Weights of a small GPT-style language model, trained from scratch on English Wikipedia: vocabulary 2570, a variant of Muon for these matrices.
MLP neurons of a small language model. Each row is named by its layer, matrix (up: input weights) and neuron, and shows model dimensions 0-255. Each number is 128 + 24 x the weight over its row's rms, rounded and kept within 0 to 255. Numbers have three digits each.
After each neuron's rows, "fires in" lists the words (lower case) most often at its 100 highest values on Wikipedia text that the model never trained on. A number after a token or word is its count.

L3.up1339:135148140126129120125142090145166111100107138104119119117114153155152141115124137141101144092098118087134120121118109185113123157127137165128123102132139123116111118170154117116071084116161154135090146112104150153111092120144149148137144135160138142146144153190123131118106109120105148134147070112123145140129149118145172098087113122126114143122091115092129178139153121118114173124106085159146095128142127139148080114111111168104095131126112113105062141113099168127144100132109133157199070149147099112114143187114144119108132139118132084128103166146136127151167128133130126134144117113174166154129150115131174098143143111136141113145112116135089117128118105094105085138112141097143171138098129085095172160105115164114123150137099118167099102160134151155122137126120167
fires in: "one" 34, "known" 18, "better" 4

L3.up817:125138112121150140175123129132096137119128147141131151089116121160098121112097100103113140127121111106142146156138157118142162122144112140085102121095143130084164126105065129150147162128148134113161076130155172147168133080109129117135120154131130109107118152106094145117115122132156111118129140082110136115074158162130138138140137157121132112143117163166125126121153143130130133130074128183105090106129075146140063198068167131087116129155150177093133179098131138129136119106095137142091133145155149101133110153162129127126113103108165143111128126128142106110107086113140124145179119156116127144128088115104100120085126128113121116127119115092138176131138114160125153091154089147161123123088148137109130124119154118124138121147109114143137156102177157081157117141162125
fires in: "york" 24, "released" 16, "america" 8, "emma" 7, "love" 6, "than" 6

L3.up715:105146120118134125128111138131146101097135163126117151101124151109128134106101157125151124134107085137148118081151107163134092141127179120158118165168114132117181164134097102130138176134140151140168140106114163118160122091157153152144181163130123150141116114142146157092144133072135142161173145107131118146128121134148119103134146098137144143118120176121123127140116141097090112098137126131089106140090121136130097107090097134141116133099183146127137112136113121121124145090116126100120107074126085116126172124130107137114081121134105112121076116078138095175112148143164126118113163116178150127198166150100117126134138093142117103168083104117105121129129104143138127151104101130107116171108078141046123148107087136144118137120129124116181130116121133120134147129143141
fires in: "well" 18, "also" 9, "current" 8, "eventually" 8, "currently" 5, "widely" 4

L3.up1201:126157167109125151120128127143131130151157167172147125121134160115135141132133174121113139121136150164119134125135129147120144121117129140124132154156124146144078066141100158134140070140139164157082141106166150113145091146125114089145100146141094149138128134096086196139043120138088133127148083093150140118107149120145091099123129130143124132123149139110114093131131114168118150108111140132147135118099156111151098134116132100066133101098134152153103098155106145125152111099144108174149082138126130148115140169146114058145109121142042170145135151113098119113114143134149126151143121156109145143155141087094132165120123150123150130135126184128125121122133151117111096138144167104121123104165128123121094148122124126110115138184102123134138141122125166128099109084127100
fires in: "other" 32, "others" 7, "level" 7, "shark" 6, "almost" 5, "host" 4

L3.up1829:151105120135093148087144151132120168146133109139142080133155130134107176111146133127137113118104104078102124123108123113116125099160140134116135163111109153119092143110127155123118161123099128179114150150105106123118076118151103152129121126095102113143159129121138127117112112165141140118172142127059115111107138125124095149128130132140170122149155145120125129131120152078152147170141151107166087116108144142108110186125136133116131107129151217157188107141139144141156100105147090114125122129086136079127108098116184145107129115101158148110149154128102101095130126132106124116141109159130131164157109120150098100121139152153122078111149104131117117131110128097149145098178149136135122156182136100124138153076109081112139180125115099131133182119139116086162116149134144
fires in: "on" 29, "time" 12, "it" 11, "and" 6, "silver" 5

L3.up1191:129171113099132085151122107133127165131153149099127126147090149133151105160127158124123151119092169149112114119129143114161108175126100072120129179129133125120159109142098099121097143134127170114114126131118140162120100134133093123144110163175128109117136142135144134107129091121110166116111115108146133161093085167068129139117165166161145150130123143156127101113162187107132154098124126131183116150101140093107131119136147116139166126150161125128113053151143130146159145076094155129094137170120107137118098143101170102117113101114119134145075127125120122127126125183098145123123138145132181163150172104116125099159103122127144136105160120103133137125140132137105127140072147110153109126108113143120093136092157133125147148185104149176130115105110096153134125092118107
fires in: "other" 32, "also" 19, "such" 15, "others" 10, "those" 5, "facilities" 4

L3.up2020:092165104121148100123174116109126105148145147141087148118150131145156117122090098198121109126149138129122119122142150092126108161157124124106168094150095126097149152151127172114201134146179097114126107098125141118158116122105131146133126105094111073114080133129120101096097096144101148102126126135164141147101117153099125132139085112150158095135103161121170144119132144116135145077117137132099119117113098140169132134153177126123092135104170130136125153150121139105152111142137146144119078107149141101081188108169164135137089132139163119127142123158144109115085124101082119137119149130133137153118103090091133136146108133131172086110140120082115153141134113143149107110135175135103099135170120090140132121151132142146134133119118135157151125140165133124098080083106120
fires in: "was" 16, "river" 15, "radio" 12, "eastern" 7, "valley" 5

L3.up1746:116152141143188151151103141134129155123150142142112161111150141121086167119132114093103096122116090148129110133117115153110117131122107111140146168111093111094139141160097133137122174124120172150109164142118132166104127095135098166177098116110119093127069100145136126067140119134142107154132149114130124123138158116118130124154140137108151116107142159110130129155158124145057143142109111099149144101173101168117130140103113122142167144134139131158122124121150094100112124088087118126111063107108118146155108160166181101133167103163097148129101139126140148143132146108193158135095103111146128118156146108123085094105137127102112108158077149093106129129119165158153119150083105132155133136121104108134136135114124113122107141150152140135135121103191135065145112135149149
fires in: "on" 84

L3.up332:146112155081132146107105072139110125112156145072168143087153164106110153156116132134173109105115109134138127156131134123143122137131134131124124138134095105144152142161116104075169152126131176104126130126117126130082099116114121127131119180128135125086131120076105150082111142147150124095082139143156076135122087132110127134112115072110099135129144093091146104150139178104115138161111135145122117184151121166125115148157155141149128143137143128117121156127118118151139104114131123119092068131087122152135126134094170138109144138100129089152072169129148138123119113115164137176100161149179166133091128142095132119120148167105123109104114188115084121115105105138122141125138129149158155132164101096129120085120153129141131145145132108130187140136110123124127160095132146
fires in: "of" 42, "on" 23, "economic" 4

L3.up576:119096109130101147098111119140165128127137136116138162125174151133117120150100113186108111118123100116115145108125127147142130107141120098120118149133133125192120171145129096093148129153128193140109133114169083100093155049148067105134189114155116142130143127133119166126102102148156155117096126114191145122094152148143073123153122142116158136122158098130133131151132100161119132106111161146102122155130130135082102112126125137122096152130136122121141113124172149127086146124155123120109107129129110110072120143106162135087106106113137153176108164133097089138109107134148155128139153139139115155123132127137092150090150127142090083151138141138101097107116145132118104130128162158149116114117136175097128123095152096122098133137157100120125187173154114103150166139120106
fires in: "new" 27, "used" 11, "present" 10, "soldiers" 5